Weights of a small GPT-style language model, trained from scratch on English Wikipedia.
Size: 15 layers, width 192, 6 heads of 32 (1 for keys and values), MLP 512 SwiGLU, vocabulary 798, 5.9M parameters.
Architecture: RMSNorm before each block, rotary positions.
Training: 184M tokens, 6244 steps.
MLP neurons of a small language model. Each row is named by its layer, matrix (gate and up: input weights) and neuron, and shows model dimensions 32-127. Each number is 500 + 40 x the weight over its row's rms, rounded and kept within 0 to 999. Numbers have three digits each. A neuron's up and down rows have the sign that makes its largest values positive.
After each neuron's rows, "fires after" lists the tokens most often just before its 100 highest values on Wikipedia text that the model never trained on. A number after a token or word is its count.

L11.gate360:513465479591576503530470420503477526471544554553526456450512450508425441653537509458501522505525520465512495457545425455517454496542504545535467464521511481446495497501491485456574488403476495499489514524514536498518523545503496443494590434493496524450542492482516519427502404539559439485
L11.up360:541481494506455483472537480569581621494533534431521531456514530491465556513540444517536476501493548559517515500535577535493527497499446511527498552520509459470466465514462515457463475483516461456503484467529483416516486562501519497507484413453425544533492520491501466522475480567447521447
fires after: "w" 16, "ver" 14, " w" 12, " s" 8, " W" 6, "he" 6

L11.gate252:522528461442445464479546507564615490538530519480480495515400498425470488440599510509565526502469472481518572517528492501488492500549472474528507504439482566469487552547514578449503532497539548573429521516516544550467508519413529505507497501470460483446492464520540507479525499478489500518
L11.up252:485536371483501501520499552529468510513488415466492525440472541461464470522495460514548395426525544552552549518512533486540450553524481450460479494468518572486466513511464487486529492602511505493540481538456452490531488480428485455429486471510499446497542444437517616555501576468485479440
fires after: "ers" 17, " M" 14, "ot" 10, " R" 9, " L" 9, "ond" 8

L3.gate403:525496490519488485466523518497501502536533473546547485526498519570497477509474521468493497512492432532503511442451516507497533494492478550441427478531400440510501501485478505446478411481520520426548495528473488506477514541532522513468493421517423468530464552541403445565495453545463551560
L3.up403:525576433524503502481523535455457470547498518528472545476467417569415491561476518552459469553549421454479453469435464476465495501479510479501453489438542505470475539429440499444513436528538501475494482481506472478459455494499501517499467462485472447519455542496408488553501485556524551494
fires after: "\n" 68, "ure" 7, " " 6

L12.gate263:481418540471538505446525592488525453534502475451467488507485532559495560512501516501505508524619528451529565527559514486476573467455522544582506531500495545527514586466547502501456488536535504501503536478527482505480494516516487488465555432457486512518503526533532413467499500447489476434
L12.up263:439468500509481529493483487488476508477454503504500514459531496516514529459609503497579541498550519468474508498447514502483537559527464542473543535573486569560504518560479475488467533419540488494486395540491442474466506539519582474387481501478471516559490572546495441484440435419430494444
fires after: " T" 42, " H" 13, " C" 13, " S" 7, " K" 6, " t" 4

L2.gate209:486543486530543500452403605475525519538471444512470508569481500485486495510514473555514493521578432465430512474488538485448514504485465482511542497406578551462478474558581512560511528542502535484392446464512525504529472514576533442486480511524564528547533520491474508504408457506512507524
L2.up209:495524536502500519472440472536496493453511476452452563521430415437507477497538465492511481491477443481439560504523561492456455456529482528502465474522504475471487551532522537532535522461528438489408483483460498531492431493438510500505476475563534466489411494483472535523494457513503463528
fires after: " s" 23, " M" 16, " m" 8, " R" 7, "r" 5

L6.gate381:395485429434519525449471548498567508448504511554505506485454525544501489450508513542518509544458525494475524460542493447513568517455461535535479505466524474483591472489536525521505525500485522485572511487465530494513573521504535514536432563530526419510576506558521553469442542520471530486
L6.up381:555565561483532440496551548475558523536522580550445515477465544452490408509485532532455551560491483509508497494480554456475459525462510585469483569515482490552492533497497511579511527481482501415498557524493506592580496574509531514579587490484512523428526498502471484475429454485542466504
fires after: " c" 16, " st" 13, " C" 11, "," 9, " 2" 6, " St" 6

L4.gate457:522528504507508535483462495547433529473547450511498529489480531539480486477585525487550500470442520421428478547519449519627530526457503541514545499459510375524476561466542473450490491490501427488525485534458529536511539516516482474454523492494521483506531545578470567517481475519545492532
L4.up457:508529500483450441528468475550430513492594393574624487524561518535464504493537559520567506469489556457446469540515468530502500497478494496449538460540490407495546519513531502498492465513501509497493477552457503506461505478488497445488572512497565571547506534536482486565523445491491495509
fires after: " P" 22, " st" 16, " H" 9, " M" 8, " Ch" 5, " He" 5

L2.gate102:546514560543479501535538442523423572503581529471547508521542484538499532476505506537545517472476529500541417557534468437528550517533438561484631445522505515531494474610528574477531430525507436518533557498532557472521553508489509580464476464527500467461469487533468571551523484498520530486
L2.up102:546514564535472488507546449546358555487512488501543492548526522535455554487498501491534529500470512464545443522494478467484533494509408453457549440506496464514505520527498533478516444500521432469526540471548475529540561552471432532448485488533546476487451471505449606532499468519521503504
fires after: " J" 16, "ar" 11, " g" 11, "ing" 9, "ab" 7, "b" 6

L7.gate18:523441569498459496533557526507530540497482519502478487454515425541516435514524525467478575477417489454512504446462526462454524508565523591530436516463479504426475500526496477494523479424548497482461481521500519459502461457483545543468517536432442532555498530484517480517518514499539484505
L7.up18:561555516481489487509516497465435492550492474467504529515464478568439523554483503508473552451525532488499406524488445506389518510577472481498589493499513524505514467467472382473463473531470482483473449542485434474539541474410543495504540519567470547506434496483486527529519529481495498508
fires after: " s" 39, " S" 28, "z" 5, "im" 5, "s" 4

L2.gate207:474471460511415474464521423499527505511472479520530485453488455449564483479497471487523557514554487568439475481609544503547487507475465531437494488489495429517459478526546502517527504527602497499575498526446516511397518501443491481548523494477428497498470505435505465429500510386467490411
L2.up207:485420550548383543434550530516506522435448429453503435533479499490498506458437541511565498550493406533467499515533500469546469515504495498413470575498474497544476558468443531490538510516492495533576500513477478500430435587519504520572517457477461493488509482497532497492445423382442482458
fires after: " s" 18, " des" 10, "es" 10, "a" 8, "e" 7

L7.gate379:543533492479523490544519591469501443472403473468533420517485521507561551540504492487473544537541506472504500541487494504518525521507521569551467573420434556490524547520528529427513502570443509487502486488519481492540525585559457529488569526485507480523489480493551442516512443509503493504
L7.up379:467474529473546507458521488456559489452558513498521442526517533551531503503540559520535572483445446442505485496500491557482522466530568471486538518528467503502531555483454465451471533528447483521530511572526487470601565506507491403472507490550523525538514526540405515459518477516510463458
fires after: " R" 35, " S" 26, " r" 15, "A" 7, " H" 6

L4.gate155:473512512523491475487568510462520572548438517584492428602525569504571498590481526493480528517557489533476504529421466543471472493513508573505562472456501475503466528473485455520504539444464506447548464491535490483509518555501523481553480510452505500519480481502434465565449581481502453533
L4.up155:468538476590459451492575542453539542573443510546506438591545571505552513598519508522424495490510456538482523532458444566502456464543485536480547447496492464455466537451470500514468548469495522466516455487504504508485481491529557510500470486419502462549456482513483463528453614455504429459
fires after: " or" 27, " S" 24, " be" 18, " s" 17, "or" 6, "r" 4

L2.gate238:509554485508508456554518487466509572614465549460457434536506485484547533407437500514498558521539530540531462560551532530561513554506470560522540519597484449531497566457438522486541491537443462475563528496477565554475572515437548487470468522528522518505480509523483485527439487474525470514
L2.up238:529551506528514461532493467450508586540481617542498476480515498494545494496422525565461483585534542504537457544463518484501533535540437539469532558573488472532509571470474473469525581477486490461545570550522506516460579506475519506466447524470544477491519468503483504543429499494497498510
fires after: " Jo" 28, "ec" 19, " J" 16, " g" 11, " n" 6, "o" 4

L2.gate106:546527532492476481481571479451497431502486502451509482539543498535533552471554400475460519539517480507547417491520513452466512508509474469512549434438528509531500419580497578520450435539521441501614490555502514486471498460542519459526459526516543479512465398460496555556540464479480470455
L2.up106:496477446549503517475550420494508561469523446451495515475484514456542535525501534492551492535547489498561482467476458506498529510544504473503465428519539528503491512486447476467466477374565527514518455458522466514475498422443547536535428486503521485514509546488447470519456577500575589491
fires after: " St" 30, " J" 16, " g" 11, " n" 5, "id" 5

L2.gate237:485537491474506509464430462577474574583524508503477581514534501549524499517440519541485485564541484448468483528455467463546535517550449521544462456448524509571516533538529540498504509551457525478448427552467477496492473413519466501487548453437476517485457545505414521492534508481522516505
L2.up237:493586514466538548490468472526458560546531447504460514545544524542508513514478549478511464552541509492490490492448516456545540488567476515480453454515479511573522534512541489526516480548468508488443429536477464478488500438526469490497523447491401499484458567442481523467536546439539488514
fires after: " p" 22, "," 19, " P" 8, " F" 5, "|---|---" 5, " of" 4

L2.gate330:471484423499506435538491581512486513427517510532509497524515517518471470474555495524498456547528493554478494558480473457476519560419470467560469531464571488532496530509447516519474507536426530481565525493534511544476451430567555500533548478501494505538408531449541558576552470511505512484
L2.up330:520482452520498424508481578473476545443494496527551480525517592505443465470548529514511455471521486499487545571470450466492510553457455437535507552476538476527524603515523486515498535591449518451593529518553502514464503377518589490465496476504504496481483523475572553531538460513486513515
fires after: " th" 23, " C" 13, "\n" 9, " G" 8, " \"" 6

L6.gate79:497531455441491503425542534522509528433526445522468506528432522515611501452537511430586544553502445511523530490521402486512464505510456478484486460474553503475476445541490566530571509463551438521509501537534543531455495533493535461497435522491418566506465543468463433465511487465488467438
L6.up79:500509541533443509483534469463548483551467469521582558511454453493454498452507460514480516562511416459468413505502506461536440460523510536521582508557489492512414531449559559448495446558478586503525490485531460525413450560464455506470514465475528523512506508515528458491483484483477492515
fires after: "d" 28, " s" 13, " des" 10, "e" 7, "es" 7

L7.gate333:500480482554496443477528545490455525465471558504503516495591500530501529464525537496494498408538484579520479463401490474533514519531397574489500505425546528505549441466489448499496520569512462502566497501490523477469473454508551517482516469533504459552489515582493469420501546509444564511
L7.up333:448514449453431509514503531480572563497541478494514556565488458511518543470548440525476509451486513547480573441512578488459490595494484564517513522470564469539482468537544527544500498495479501487456523493495527473447442407481507514509523536439510420501494560485542510569477515502499524524
fires after: " 0" 16, "ec" 15, " s" 13, "ub" 10, "ran" 9, "it" 7

L3.gate181:500504501553442528461495456479469504480454519470492478478535469515424486526455558547564500498518519449452490458388484511478441470458486577474532504465514579393527395501516452509491481499517477497510506558464541452530576459522519478494473465488524492453506509507513533480559459562447552437
L3.up181:479524481529518538466500454508528541501431484504453476527497467447472480493444520504590492451513499428485458476476532524460479429489423527437563469469513534475514395522541454423480520489524464473525521572471590457542521456549519460532409509486541489441530513515484439507526518567498526482
fires after: " R" 18, " W" 15, " ch" 10, " l" 9, " L" 6, " S" 4

L7.gate56:394477449510461499452584570509431553464473583452467533521500438594549531469505432472560533517479481557550433468498477469528532538527520507483491556404546494502564409564567515529493462518423492515524471504427494552498520509478454538475529544490532474558458557459518568477487501479485511468
L7.up56:511565472474397475517538517570465483513497500562534486456504539525451458482513439562499500495403452557492551500535494528457462517500516469591411441507463501470579506534410536484552456507468490455469413429527473497436432497479501472462555501501469420528439506493478522488471585492451515439
fires after: "it" 46, "ec" 10, "or" 9, "in" 7, "il" 6, "ac" 5

L7.gate37:521512586509463557510532554477486586561411527555434459467528453539431517501519457380481506516520476474506478457515535506498548508525478482535470512527383482515456513434550482439557494423507483423599477528496542449514556493504440523519521485548452456497503523489438500513470510519518381449
L7.up37:488508445548525576477517551474478569464492529490559480498503510559466516545487497456509522529507495565547507500504491449502520593527539433438507563449457431535478522510470433466498496498485474434472454520416467508515490450475449509524521587544460445515517494534529490435498517470506505529
fires after: " s" 29, " G" 19, " S" 18, " g" 16, "k" 5

L3.gate24:483510531532512479433555507549508546428515414484489554477527533496471476491476567499525559512529499510487493505486500407542511472521495604487520574522518567525487495496536451510439573559505457527481595481503476535574507507455516482482486429536507509478531553506564556522455483488476474579
L3.up24:479564477560539517466582475477531485426511505503467524466532536541475413464430569527501544468518483475425559501530461466451528427523488635573545501462532513500415475532553492419469560541554501516489499431594480549487497462441473475522504499570538475471488561521480494523473475511445511535
fires after: " P" 16, "ep" 10, " sh" 10, " p" 8, " F" 7, " N" 6

L6.gate267:481380556508432539489510551520492517527492469591556532546535504470510466529526420450505469509492517550473520565557500513498443537518449476477544532540505554549534462589555521532527508508522511480542486545507445404504463449488534475462552484549540457528608516510523460497499606476488505574
L6.up267:512517511481465531464455498453517540475509510507487571494518439484495518537511419594440435540497451482444511508537487488511538510545497496504534549498476523516565502505596522548558460455570601533455470430476510478531467504403516504541435543441467490521553493522518544460514540395484494437
fires after: " N" 23, " S" 10, "ed" 9, " n" 9

L11.gate74:478534515533493504460503455520465485486489525555453496481437518477510551454469539587490512456568486497447490448467515533574490550516489477455428458443475523520403461445507471512478514510457509489536519524520537544468468574450489520548501475477537523443571509466411472490426481488533511498
L11.up74:423545397520503442474491492549488505470539464549523468508520541473540542519523507507425470524527461452478417530451525471467483513509483495430530505496558506577523518465544489498464495439493517476489489485557459472505509439561502451524489483532475511505534520524564420467450488478570549389
fires after: " gr" 19, "r" 10, " K" 10, " t" 6, " Th" 5, " P" 5

L4.gate174:519513544476479452461553481475507541598462438499503524579528470542521512559481420479440555561364476503536437550481512464478534479584490459519479527464521518525563546554463494518549469524502495541572464549488479544430520490471590519392499530534479527463494449500486460495487510435514464446
L4.up174:465547514439516475471488490490506456572505484487512564561495422518508467555545433467429525553376481495513503531536510460451546535552463496491481512539434492495554500518493431539555530479504525462514549513480439532458438481448541497466494552464480487415514456464510490532487514494534494514
fires after: " bec" 20, " n" 17, " s" 12, " c" 9, " g" 8, " N" 7

L7.gate122:474483476584487459505485408499514485522511518532492448507512556473521473498525516426551501459564470488516475516509516490480495459506539595525520464500523458527444475479490444486477489472491437538513415492475540566445526457478506507472569479502524508520499573546535465536509511488492440550
L7.up122:505529476544467463518540435497520525527465472426619452492463500517482520485399527512520448520518449603560468532526519489507476508447520510475483511487471425490507485466477542539552538509478501447460443484509500540520518541442581489498468514461477483549505561473456572500452496503479385516
fires after: " w" 27, " M" 17, " W" 14, "i" 11, "o" 6

L9.gate269:497464452498502474521538506456478533497484518525468504456500524503567477501571467441395531471464540481485492525562525500561446621511542556532519437530520459477480495511439422569517460456466537446480572432540487467537562528444532558509505552538470436507487477529527517489451521452438475488
L9.up269:505518465523491417539588483551487446481561501505488532556501529531590465507505511507498506530453482471548492563555483450514422484506537403527497511514478462517482516504515470509447428476499493457502472489530511519498507595473530553461526627522521469483483490579538521504453508455446497484
fires after: " D" 40, " V" 7, " v" 7, "D" 6, " d" 4

L4.gate403:435479521468520541498515531479500539516434501508509477560621544513467529484484541533524403483555529497521504512458555494495503504545515572513477511495425491407558543424458510516460598429456446473508485531517533490536475543443455437415502540560522534527506527478517504505485496531520402457
L4.up403:425530476488569509508483497453487475519426498539475472570607514522488476503489495515493452485584532489520504503454493499512508510558490526512485504453456503400534546416501480538450591440465484450533480510549519549557496503436487429378487530557507540482510522504456453502507518498502414491
fires after: " or" 27, " be" 18, "," 10, "or" 6, "." 6, "r" 4

L2.gate236:482526492532545515486484508513535452483561456429487550523493519492434457506500483556538533503542509454441583543517528481499507524487492536519520503542537566470510569480528508469451554482454457540521565442572461562505547470402526406457485447518568539452484570509545533515444440483486473515
L2.up236:484608510535544472497549521475483512465478498478529514453496529489506463517493524476541508490490466439454504518545469440463471410496502532507589520440488546517435493475522466471429547542564491548418508469465475540545521518478460481499539470528544476538461566508440552431443490483469474454
fires after: " P" 16, "ep" 10, " sh" 10, " F" 7, " N" 7, " p" 7

L4.gate86:509497534557443504527512505426524577446463475510444488495467480506498530474486560468566571549519449451485456489495504546597518509482522487474534533521506488520480508547443514552522456492586504451524512523468525495496472608536473498513505496431484476512464574510522418547451486479537457435
L4.up86:534452473508444539474529536502555508463437462459546524483461467461525466407463480482485553540549537475448496515573482491574478527471427503541495544510511514579481496503471512512476500478543513558559513547432571565404470593517559493510510485490475516574494526439537494455530468459452510440
fires after: " s" 18, " f" 16, " des" 10, "es" 10, "a" 8, "e" 7

L7.gate21:492493428455489544488440551505490499527435594517497525493548486462545487543621407504448532589434524453507482480438561523549491504469513467509478501509507486538498538426493458552463501508544469432502528491464480474466501478543525543445519518509514538509513479521513509453461552525529472477
L7.up21:524503433441493489495579447523449529473565496494502461521504470465541502518495508537482454520514523535542526494529575573479450491457532552552501505551500510599472497549469485576453529447511493488466510496553465511443516441544497490481497533541481473486418483571510508564488524484572453408
fires after: " P" 20, " v" 14, " p" 12, " V" 11, " M" 8, "re" 8

L11.gate295:422489469505441567503458483551472492543588436513564468512462468509528450439517432534523504542518438540562563448467467570514537544539490463458491515425436486485544579529491541464508558477476514545552568425560492528504560476509556495466477480456509544487581501495476537504421494504538501484
L11.up295:517524456509492529516501531504417523493495457483447485506500460494496469488487502553541529514481496488628503495498476494584508500418526505464526591471510426470517480471515446448464471549555555513580476462525492493475534566496473480517478464512548456542482539557455512450487470520548490563
fires after: " p" 39, " d" 22, " P" 19, " D" 7, " Ar" 5

L3.gate27:459501439469567434433465486497542559503454463524473514582476549544562471476446602456504544452441545506539521389517530489459480483467459491467449535431462487509491490464488537504479434503459506480447507521477467557485495508497552511573472558501408474478523570494479458487441628497458506485
L3.up27:445495455482538403439420450474519576558465463490508488548517495558527407501466550541523554504451510495536564433507505389467528484468464566484449507436521471484542521463529496535468451481465525473504486489483534568493482523537564527542508484491451474492538535499488458465464595481475550459
fires after: " c" 16, " st" 13, " C" 10, " Ch" 9, " St" 6

L2.gate292:429486527486521558461560552458592484534497490545424537459557553488478540560581542498432446465534500523485558511422538443532515574456520460428477496502397468449490490503526505460502516484419495464561453501463515502543456517538505490445482488523497464532471518505445454509535506493540498530
L2.up292:444448503575508458515548529494487458489480561580499476598586596536572490539473588475478502515533507434434522540460514564470533495470508500502520471535438490449425464465517547478503529529487544515526420479493535483575525458440449447542522481486501464450462548460476551589485568571480539501
fires after: "r" 36, " or" 14, "or" 9, " th" 9, "th" 9, "en" 6

L9.gate15:466502493482422510485476453505529446499485510561460501525543532532529514543435563496493489511458541511454484491568487513498503559509438508531467486483481511442571514477445516526401447513483512491481500497518553514516510552437491501415454444549524472459570495606401484469512461457430513483
L9.up15:425539497533508501404472444567541435497523566481549472437453570464557491501495513495517487506573473557514505428532564475487510523593487522492558476496549521512535543476516481494451555470521532482576514571521473479515523482558502548461426461524506530494482547421498446524424536536453552532
fires after: " p" 50, " P" 28, " K" 8

L7.gate99:462460484510576492446572504453487514466466491483480450493513540512524486473498538547515446421480531504478538559486577470604497451498517549530510492488513492492530462531521450514541492491567523498495527464544520535561589479464493502543444527362493480507429570541524440516454477500464506582
L7.up99:468574581535514542464468417502468455514463339583478507499426531478476515444524586473499474491524526551502403520529509468518442412518468525526570429578443445535543519461504576568477534517566459471480531515487549480490456524493469461549504446500495552547576588462476518507453460555438506521
fires after: "h" 20, " H" 16, " E" 10, " h" 8, " He" 7, " sh" 7

L4.gate301:530539483450488493479547479430499599548407494528428480509508439549512546494507564497458521477492522469514506516531517521493474585536513582498480582464452479525571558489565424559591527472500496467579499485522530507500501449495527494421466442545511481467499506576452525524450521533466385527
L4.up301:522516468449451518497538351410504541488412499555484476514479511513498550473523516495474527522568510512533467509538529535486493583537470526494523507514489499461519520522511436518549533492511461530533513445521495420514504534471478518469512496531566524464531511432465523561445522485493454515
fires after: " or" 27, " be" 18, "or" 7, " the" 5, "r" 4

L3.gate499:460473513455521449486436481561501545540453437491416592470528527592488558537388527525519512525554493458461455517519480562573551508498482500559469501484506495496533533517578567538480500522476460420514447585432521444498503426517504527460494477446461491541465541529486538500505512485467519520
L3.up499:473524475450517543483478497574512525499516490456472450499540446548564595510418481440506489443491513502490537519506529573488555495507495539455418494500496508547473502446561495501470475547488456472432484517476472509534530490514498530504507491500442388488493553483475526508505500490530467504
fires after: " p" 22, "hn" 10, " P" 8, " F" 5, "|---|---" 5

L6.gate209:526458436473478519441480474472461484433481531472505559539494468537602500470530499488560518477503417551503505501585512498505458574476584501434516534488449511524528482488519566503543539529638530513563425467494540485444530503501556513487522511505472526530457577436523517446549473469464495456
L6.up209:508436437499461499495563506437481497494413529473475513502475493524514509443482521466540574488426467482478508550510512494584493457491538565449501522476527492493506528494532559515461523555619503498522440454506453591376461527486512522466519488461494461480472507463479491429416486438444521476
fires after: " s" 18, "es" 10, " des" 10, "a" 8, " in" 8, "e" 7

L11.gate383:496477433500535560486490512479428450448534519471579474486461413454495482508456574474475468523502467534535458475553424454502484505462501567529528438451549450466433534509491579525499559506540502502553505521477574535510502522463507521580552486452450539418486479468508577546515521573465468476
L11.up383:548498410516493447464546558536517499526491547491513479479469495507477533499485523454477495476568441463435520412563429428488457575462508490440537471485511447516438509490577521500463529497516427532493457532514482490462475487428546483560448574491437501468525485560464550552459431470497545526
fires after: " a" 25, " the" 16, "'s" 9, " her" 5

L9.gate366:523543465547441532478550430569549547525502517583468467472481566471502456496506479450531477453526543489519491440484542505476516543475483542463499463473462537483557508498514422459464547563526566459529553519404432520472519467464481551489521397502419523425472537510495493477499493459542448505
L9.up366:452474517558459471537578472533498513439571454547581511481469529451538516556506528484541490438464477494448525521468446471486504447529549448495511508496456530525489540539532491487505442498514511515477506482513470467411434489549522471483550479528462488518540469532512541503489463536396534514
fires after: "\n" 98

L6.gate231:484453479553436509488569497471456491502475490534465468485536556560450436553475520492586439448445460483505423508466532511515568622442457551557499529504518445504501555483474523506501441539512530394517498498522441501522501463469502476478501556479530538497449577500497459533493508544450560514
L6.up231:514534545553532530461537531616538551520536487579509472516505505473491427526503472545525453505474428515507465525436468540511491469574452462516478503458523494492506473539472566460591443497541508519508483504593434543521439461481601500480526489501446531541526513537523507488478471652507563550
fires after: "\n" 84

L6.gate115:539559459514493481507523498490586567472487518562506456540508522531453513475487521521531486465555538466579448569519488511482488562450422482556531534491481518543502490452452466484512543490438603485564570467489424397464468463463513583396525455537500534447504472470472468529588489531515561544
L6.up115:523541507532546485488531476527561485450487472584508481490489567492466506495492503514477415447537523428574445547543495477504495527491492466533548463469472499551461486527442502432491521528527550428562489472547458430429441476511488619435483467602513496536548504503512473533583458517540555556
fires after: "\n" 73, ":" 13, " U" 8

L12.gate7:487459542468445508490482599481430529503478561487518483501467536424494495549508546455471496477494528455483475510624498474520483558516566543514524456495502493471515571609496504469537468468451487548484565487489567477457546551549431523510507466482524496439523491509479521546433537448481457484
L12.up7:528490467530493500466438505452497549505527441470584549507426514506526537493511457492494554572509551515527488445572518470526485435494503492508479512537535508467439463460452537517531524513467531492498521485445518505387542453513528528526453506533478466502534569485518513509467503457480504466
fires after: "e" 35, "ic" 5, "ir" 5, " a" 4, " s" 4, " B" 4

L11.gate310:485485515507477543412533578524541550524442498466582456538463494489518495460539428508544510461536536434455516483473435421489521487523518452494491506582560480462525529447490446520492516501483481462503561501527495498516585429554459459490458496426547524470531561527467448515419461454495497514
L11.up310:537510498604517557584511507531498475526510500536571474535486449539525481481495494510488517477507507491452472461522499527516501490494516503490539464622489458562517476446472561509455521468521579455571561438418532474497508500535479508490497602499495540519508564479496560529484449514511473473
fires after: " R" 19, " E" 17, " J" 13, " H" 5, "t" 5, " M" 5

L7.gate343:516455455467463500501443464520497430541585506515563514503478514514575510489508552574420504502499478463551488546481475535535508527514520551580472545510525529467501483477495482498537537505444501481510440487520491506457586477547490535513497416467529530502533482507413477472514511525441478552
L7.up343:515409493466496489505483508488580374422535526532486546486488471515475521519543492537486495514505484431522512560485520523578535512546470514526470556502461538453529536432394474430531521545424436494532526433472457450486556499506511497554506448462488491483568526524449451444567577518464468532
fires after: " R" 28, " r" 21, "\n" 16, " N" 9, " a" 6, "R" 4

L9.gate31:455472506530538477427496456442492468552496467490481443509507479549456478544564539524443461481503561535480486566546553471497488516520489526522520481444386498383462553494482494488526499464477418526515489570496501458503524502489438525454539504578518467454597528490467477595448630496509463471
L9.up31:551500424444496518404581475497486498570505491535503500529506478501450489565583537541437535494516500586490492488460522551452507479555459573519520466487431518436494513458493555482465498443526442555535524537483497486506565569528419540551475500539529469495543495466496479588420582487520492507
fires after: " or" 27, " be" 18, "en" 9, " d" 8, "r" 4

L2.gate4:582510509462421489479539561530505515474478434502549520432513472474511468500524484493544540556480475455488489536513564474529492514492465493463524549509445494494544508534505481495535479453609507495526474559407571470458441555479528580519548477441453485421446482390484492456475495445545495422
L2.up4:543496549472405509504516483507507508458458478495531472481477520430530490491487459516523629542488516508430515552510556496540458500447516507507526592557460499545550531530538454506508494458607514472556466504381555486468475538528574520459510448481492510498478457457523516458469462438529518515
fires after: " s" 23, " des" 10, "es" 10, "a" 8, "e" 7, " h" 7

L3.gate305:478507474488524504490481531510526498455436491609437439487522474525496408464667531528551430517521452488459562572537450468469449534477510495457556497460475521477502464469519503455489449489549494535422474477465578469507512505467576491516450479509450501434519515451486518509481482512522537462
L3.up305:475515483486508524495485533468516528456479496541439455501557439472515398471562485521496460557546450474532523581470480438517451573473498490451483533505466518509508488451504485470527426535546502489470490405437513559495515549427539478504480495571468474476470516468475566521443507494518456452
fires after: " M" 16, " s" 14, " R" 10, " bec" 6, "r" 5, " st" 5

L4.gate468:427503435469478432430424464478532556521517458494563534566456495493515548479535502526516500498425532491508544488490513503410521481433491554530478544379496468439497482505483486520497536507520511488519568455475528497580507540494486549624537531525493515476526516465522529487454554537475560473
L4.up468:449506469475520445484450475454572501467508452462566513542465454508516530499494468541475550513431526477473539478531549431458533515446483559512483533465474422476468460488535517531450522507567514477547563506482514542525483504460486535598499511510508462503523503463511505477517579519442600484
fires after: " c" 16, " st" 13, " C" 10, " Ch" 9, " St" 6

L2.gate480:545564476565505516425496580516565479475576453467518475497442551523527495483485500497534521506494440469442530582536487466493510440555490571549567542493485538548441540524509468487506611551432514547501511485489460508547532474497491495484503459554499479533571571481531472538472469532540420550
L2.up480:504589531504478511474559521547529594447510473440459525456505592567513483570513548545534521554461505517465558563523459421503461433548473548494559495516488522619450567542527485484443557468544498509481524508536536521525517427520457508501449470533572494534516547439523468543531512449466456543
fires after: " P" 16, " sh" 10, " p" 10, "ep" 9, " N" 7, " F" 5

L3.gate81:510514444422420503544508508465509524481506462509554466500463517475542504497559478471459552524481474544518462472465473445516524534500468531504576420512451445482461495586523540499509442484501476516536532539518486510541491445520469485473530423527495436521412496489468483553530482492488514465
L3.up81:538506546496486528583532493483455569489519439520518385482425452529543507476490504471456550501514498476484483493473470484486539542506458487449577454573486479461515554594472513460555437527465494500496524543532459527568542503448472532461516429487558448513418419520472480464533505490494478487
fires after: "er" 17, "it" 16, " J" 7, "ec" 7, "or" 5, " g" 5

L2.gate424:494591404460561491458513491509577523473492490599499584505491464537502509455506512607508573496461500515528514459514529456508494511424498513523444531453513455524471454484498536586444510490491474475441500534423505539508595516464590514554491538541539484451499510504425571532475589472554516502
L2.up424:447550405455458431436455463466531576540453494574494539530435447545553485471483492577548513515510452556538452465486473391475485557480517545521497542439560487547475454474481518597437556498486441449499496502468495484469510519485563483592525488502484447463483470500425513537482556531584482480
fires after: " c" 16, " st" 13, " C" 9, " Ch" 8, "f" 7

L2.gate220:517521516480506485515553419426552527471493515446487526492514514516465431536574503415508526535559484554515467489508467472570577548497464477522556431450471472503498544548507540481490389465495487550455511497408546567484506541463523469457505492528561470495475495519455522514508509518610461489
L2.up220:528484561447539524545540427447500508493521501454481488446514504523511444520450493453466513505516430536515481509506446465564533479467504498513510364447456469464522499553490530479550410496477476507440541510454521509466509588480496500457505532483566442477503443534459532536498475558538515552
fires after: " se" 17, " J" 16, " g" 11, " C" 11, " n" 5, "e" 5

L4.gate303:541452544535492552512495467537503486466603549486528494461555526483418512481472550573545525516448545491517479496454514485512514492581558575547531517522539506428581477561509506509496465546614492524434506510535551548481493526468524511542452455506496536462472468535519498553470466489418480508
L4.up303:553451491488533536510528465594476531444491491463460549455583539492463466496490558499562506482518498508494543484444481458518495445516492529522473521464513457452522414550509506469517490494590454515438585508537477487486504531457460491553501518487511528485452518504542452519463519502461486505
fires after: " l" 16, " " 13, " ch" 10, " R" 9, " L" 7, " W" 6

L2.gate1:497522523502488470505475606534463521518491451504474542537473434474488553446590521472477503503528490462469522549490535486490460479464415494520493474482498521489517485508577497572506486463524492521513502530491535537481524502470571505498419485561409513466526487472547523496471520542435562498
L2.up1:499483519418440433470529545498533515490406437497487482502537539543579499526530485510461409574541479468587473557497518503532508484516489476559537445427480493487470474480470487455458484540566483560621430485437457479469507436415571458486435499490520442461442450428504506512464528483494439478
fires after: " s" 24, " v" 12, " bec" 11, "s" 10, " S" 5

L7.gate240:416522481442462499427504427536483437501499441461548459500465525503521492477478468488481540570447411495559446437394462481528532473464510458504531522427518463505582520484513447481495537493521520468610481493557459472496551459526530551499480530531525455430485514516473522555482423542407522456
L7.up240:477585587543527482555465491429504578524508500470522450420462412518480437502437408448494502519469491538434493471511428502527532469505510485471427484509473460503456516543425461503496590509482520537542525470582576546446468494467532404502470463431525462534505461545491483497514422410473475479
fires after: " p" 37, " P" 30, " t" 7, " C" 6